{"n_layer": 14, "vocab_size": 32000, "optimizer": "muon", "lr_head": 0.00441, "decay_shape": "linear"}
MLP neurons of a small language model. Each row is named by its layer, matrix (up: input weights) and neuron, and shows model dimensions 160-255. Each number is 200 + 30 x the weight over its row's rms, rounded and kept within 0 to 999.
After each neuron's rows, "fires in" lists the words (lower case) most often at its 100 highest values on Wikipedia text that the model never trained on. A number after a token or word is its count.

L6.up74,144,237,177,169,145,220,201,177,171,216,201,162,192,179,184,214,210,241,239,152,198,159,184,228,211,190,188,236,175,249,190,187,153,206,262,163,181,176,234,138,209,296,202,164,164,208,284,197,207,234,159,207,210,206,211,169,197,201,204,184,235,182,201,179,184,179,252,166,201,266,206,218,237,199,236,196,157,205,225,214,186,181,195,210,195,202,199,220,210,149,159,137,228,231,206,198
fires in: "san" 26, "fort" 7, "when" 7, "soundcloud" 5, "world" 5

L6.up729,257,188,192,215,225,183,189,217,218,162,233,153,209,256,206,196,235,164,179,217,183,204,144,194,210,222,186,167,209,175,234,244,153,182,225,193,158,144,243,187,228,227,235,193,198,139,222,230,171,189,161,228,132,212,225,187,164,162,197,199,213,244,211,165,243,172,207,133,163,170,164,143,192,174,194,205,135,168,178,175,212,164,213,241,192,272,199,152,201,190,224,179,238,173,131,187
fires in: "of" 15, "one" 13, "being" 9, "any" 6, "a" 6, "only" 6

L2.up1072,205,195,175,205,196,191,156,226,219,152,214,139,240,203,213,200,168,206,177,176,241,162,183,220,170,185,252,189,178,151,224,200,214,228,191,150,234,191,206,163,212,133,176,177,174,189,217,191,193,212,244,205,229,198,212,192,257,225,166,179,205,194,254,161,239,182,174,227,221,215,130,187,190,196,180,200,212,144,232,226,204,226,174,199,122,232,220,212,207,184,169,179,221,208,173,201
fires in: "when" 18, "if" 18, "while" 16, "as" 8, "although" 7

L2.up1213,175,230,215,207,185,191,233,250,217,187,221,200,163,190,250,191,187,220,281,169,226,134,114,211,197,240,185,253,164,170,240,200,183,128,237,113,240,273,180,170,217,202,169,159,178,167,152,185,195,213,227,190,185,145,177,216,259,247,181,218,125,164,159,153,231,197,181,210,148,187,196,181,170,151,196,200,187,195,175,274,208,219,259,206,260,179,224,182,170,208,186,157,183,199,196,265
fires in: "airport" 16, "county" 15, "city" 12, "festival" 9, "night" 8, "international" 5

L2.up686,178,230,240,187,174,160,191,189,152,157,184,163,198,227,179,219,219,202,232,217,151,198,139,228,240,149,242,180,196,191,199,218,172,204,167,223,208,216,157,213,197,185,233,239,187,199,218,196,209,187,185,157,199,186,171,218,186,178,223,154,239,230,210,198,214,187,237,178,169,185,163,235,164,198,223,197,175,209,231,205,240,193,181,211,202,190,164,178,230,209,212,204,190,153,184,191
fires in: "scored" 15, "played" 13, "games" 13, "game" 10, "made" 7, "goal" 6

L6.up1503,181,170,265,207,185,238,161,208,274,201,176,195,169,230,223,167,181,200,190,256,232,201,206,199,157,223,192,179,234,207,205,190,244,157,202,168,159,224,211,228,242,213,210,184,197,179,223,194,178,180,189,188,176,237,151,223,171,166,227,147,226,166,272,194,195,184,185,184,232,224,234,188,264,204,189,210,201,224,175,193,238,245,178,217,251,243,202,147,198,190,201,184,213,200,198,191
fires in: "of" 34, "due" 11, "despite" 11, "los" 4

L7.up445,180,187,196,212,193,245,202,187,195,249,194,197,205,184,162,210,289,201,225,231,173,232,202,148,196,194,195,192,209,187,187,228,151,197,248,222,162,228,203,229,173,238,226,228,198,153,167,233,200,178,188,152,238,189,210,184,158,211,219,205,180,218,165,193,214,222,170,164,183,216,223,181,151,190,162,204,183,185,179,242,163,157,132,172,217,189,233,209,242,221,224,179,190,182,196,176
fires in: "was" 68, "be" 10, "is" 10

L7.up1132,171,147,250,198,230,226,209,207,159,198,217,215,208,208,192,251,198,226,204,215,237,140,190,204,223,217,185,183,244,156,151,199,199,186,194,220,150,176,174,220,230,247,219,264,179,183,181,190,190,255,210,128,175,245,248,199,209,259,185,222,193,158,184,243,208,185,208,188,143,243,198,219,167,172,222,236,162,196,196,196,198,167,207,195,183,203,165,232,188,160,208,215,211,214,185,194
fires in: "an" 93

L4.up419,198,205,233,195,204,164,228,200,223,185,215,221,202,267,163,232,194,211,193,215,206,218,206,182,250,255,222,170,144,190,255,163,197,142,196,193,182,220,202,236,214,210,149,245,176,213,238,206,228,226,166,169,172,269,190,236,164,212,226,219,218,187,235,168,169,233,173,170,215,161,193,178,188,193,216,232,217,206,202,199,166,204,194,143,255,254,217,278,207,219,163,227,246,140,201,185
fires in: "not" 15, "t" 14, "be" 10, "then" 8, "gourdou" 6

L2.up688,158,176,219,175,242,218,179,180,261,260,198,237,221,216,220,215,218,189,195,247,157,187,217,217,218,213,136,191,166,198,186,160,239,255,220,130,211,165,177,203,183,174,162,212,185,200,253,245,189,258,195,175,173,220,182,160,181,233,232,247,256,237,247,190,240,160,227,202,181,206,193,189,236,225,224,196,190,179,226,222,177,187,173,219,179,233,164,166,206,201,127,222,219,158,235,183
fires in: "website" 20, "that" 15, "united" 12, "isbn" 10, "source" 6, "pm" 5

L2.up1252,218,186,204,246,206,162,206,225,174,154,186,201,176,165,187,198,172,200,161,238,182,186,241,254,178,162,151,216,188,217,192,252,205,171,271,158,216,206,223,175,165,219,161,230,219,212,219,185,191,124,194,216,239,233,227,256,243,245,207,153,229,157,159,222,184,244,192,207,205,215,212,223,182,199,180,209,178,193,212,197,232,172,221,219,195,204,212,253,158,227,190,204,192,206,234,191
fires in: "later" 35, "such" 12, "same" 8, "succeeded" 6, "identical" 4, "adjacent" 4

L6.up1176,261,204,223,251,189,184,193,231,239,235,245,162,222,185,227,238,211,200,226,182,206,170,209,206,203,222,165,198,194,215,176,229,229,144,211,132,242,192,180,246,198,257,226,205,173,188,164,247,225,208,260,155,212,228,239,148,207,209,227,208,197,182,147,134,197,219,245,207,204,159,124,179,222,161,226,207,214,176,232,210,219,211,165,262,198,253,190,231,199,174,216,189,187,166,218,149
fires in: "an" 60, "argues" 6

L4.up535,258,238,170,158,205,189,204,192,212,196,231,230,179,211,215,223,223,166,172,211,186,215,185,187,230,194,186,189,236,180,212,141,188,224,186,198,194,206,210,173,215,236,240,165,167,188,243,159,203,139,241,239,184,249,231,171,176,184,212,203,199,180,164,194,175,213,221,218,206,137,216,185,235,161,306,146,200,213,202,211,199,194,191,252,194,181,256,232,170,240,250,210,200,168,192,147
fires in: "to" 65, "first" 5, "and" 4, "large" 4, "or" 4

L2.up635,243,177,229,183,186,242,193,171,178,244,211,178,232,194,195,219,218,196,228,205,177,197,222,219,187,183,184,197,224,200,212,186,212,190,249,199,176,188,244,238,181,195,198,181,181,171,195,237,217,213,188,225,199,187,229,210,143,253,198,228,204,201,178,222,180,179,215,204,133,187,208,184,272,187,220,177,189,168,199,162,168,174,223,263,137,149,178,210,186,163,221,170,208,235,217,166
fires in: "only" 22, "which" 11, "votes" 8, "distance" 5, "notes" 5, "and" 5

L6.up501,216,220,226,173,211,191,191,203,202,144,189,184,199,213,215,242,166,211,219,191,210,201,241,192,240,151,126,167,239,205,182,208,131,160,175,197,181,208,146,142,239,197,192,158,236,167,265,182,194,160,189,222,211,191,206,240,225,193,184,226,167,165,212,215,137,236,195,242,188,228,181,175,239,190,197,275,235,130,259,213,174,161,152,214,217,213,295,240,245,218,220,185,217,228,199,170
fires in: "as" 49, "addition" 5

L2.up717,181,240,170,190,217,178,160,197,184,214,168,201,182,175,184,175,197,196,257,139,142,172,177,174,218,250,239,193,204,231,252,197,184,222,239,191,187,259,173,171,230,224,212,201,192,178,188,203,192,164,216,197,173,193,176,137,180,221,165,215,210,200,244,173,208,171,234,220,207,188,227,213,167,139,194,209,205,245,157,252,168,221,172,189,219,202,182,245,188,241,189,180,165,195,170,204
fires in: "9" 19, "6" 14, "santa" 7, "8" 7, "10" 7, "the" 5

L6.up685,213,189,198,223,159,171,240,227,191,237,218,266,163,227,215,202,186,184,224,196,175,209,183,169,207,171,214,218,205,184,221,191,219,225,209,201,212,212,192,200,216,228,217,169,268,209,199,197,240,230,158,178,198,212,229,219,202,207,202,221,141,196,231,143,175,234,188,217,197,215,212,251,262,224,200,194,202,191,241,179,218,261,162,203,217,256,198,237,166,146,140,163,203,210,190,258
fires in: "she" 67, "her" 5

L4.up413,241,209,202,171,179,221,185,166,185,170,157,163,158,216,159,221,232,182,242,176,154,185,265,219,276,186,189,158,197,201,172,127,199,179,231,225,196,247,201,194,240,240,139,172,179,190,196,257,178,148,150,222,235,207,224,243,166,200,155,222,198,158,207,175,178,188,223,187,149,211,229,222,157,250,209,201,197,237,225,238,187,209,195,246,211,260,227,184,220,148,222,196,187,179,219,185
fires in: "there" 32, "leaving" 10, "play" 6, "living" 5, "leave" 5, "held" 5

L7.up590,232,229,205,186,222,160,247,176,243,208,204,219,217,233,211,235,191,180,175,230,215,232,208,189,219,238,221,174,199,219,199,179,198,161,166,174,252,174,213,200,133,199,237,160,218,173,274,210,207,238,130,189,197,221,240,163,166,201,197,207,204,203,220,186,197,208,246,172,174,192,238,175,213,199,162,236,214,174,219,203,222,225,179,209,197,172,168,159,196,168,150,236,165,212,201,205
fires in: "as" 34, "of" 16, "new" 8

L2.up1452,231,225,240,195,203,160,204,217,228,222,202,193,141,184,208,235,239,226,164,210,164,189,184,233,219,148,212,201,209,213,242,239,206,195,250,232,230,232,196,265,176,183,206,221,182,183,180,197,191,229,195,202,231,219,228,189,209,197,155,192,186,185,206,240,214,226,242,241,209,189,199,245,194,152,182,192,225,173,278,148,157,216,176,161,162,171,233,225,261,241,222,173,224,175,206,178
fires in: "also" 33, "was" 10, "became" 6, "change" 4, "are" 4

L4.up1222,177,173,234,189,195,171,179,172,219,155,226,182,207,197,190,240,246,212,191,259,108,211,196,186,193,202,239,174,256,201,213,146,190,198,218,198,202,157,215,174,187,244,207,234,213,116,200,225,202,208,172,212,159,224,218,183,164,233,214,194,259,173,185,204,204,214,209,221,165,165,240,231,206,193,203,170,185,220,186,259,185,192,143,214,255,203,200,155,207,185,231,212,166,224,228,210
fires in: "north" 24, "south" 14, "out" 6, "west" 5, "off" 4, "which" 4

L4.up170,187,200,186,208,172,169,217,144,206,208,165,227,241,207,206,220,149,202,190,208,204,177,209,233,184,214,220,231,222,170,182,255,180,188,201,173,218,174,177,189,221,236,204,232,161,241,227,218,193,211,177,159,179,196,207,161,147,219,95,225,222,206,236,248,238,214,197,195,242,184,212,204,257,193,217,160,240,208,169,236,189,201,216,153,169,234,274,203,202,230,197,173,196,196,207,210
fires in: "party" 21, "jr" 13, "high" 12, "radio" 5, "team" 5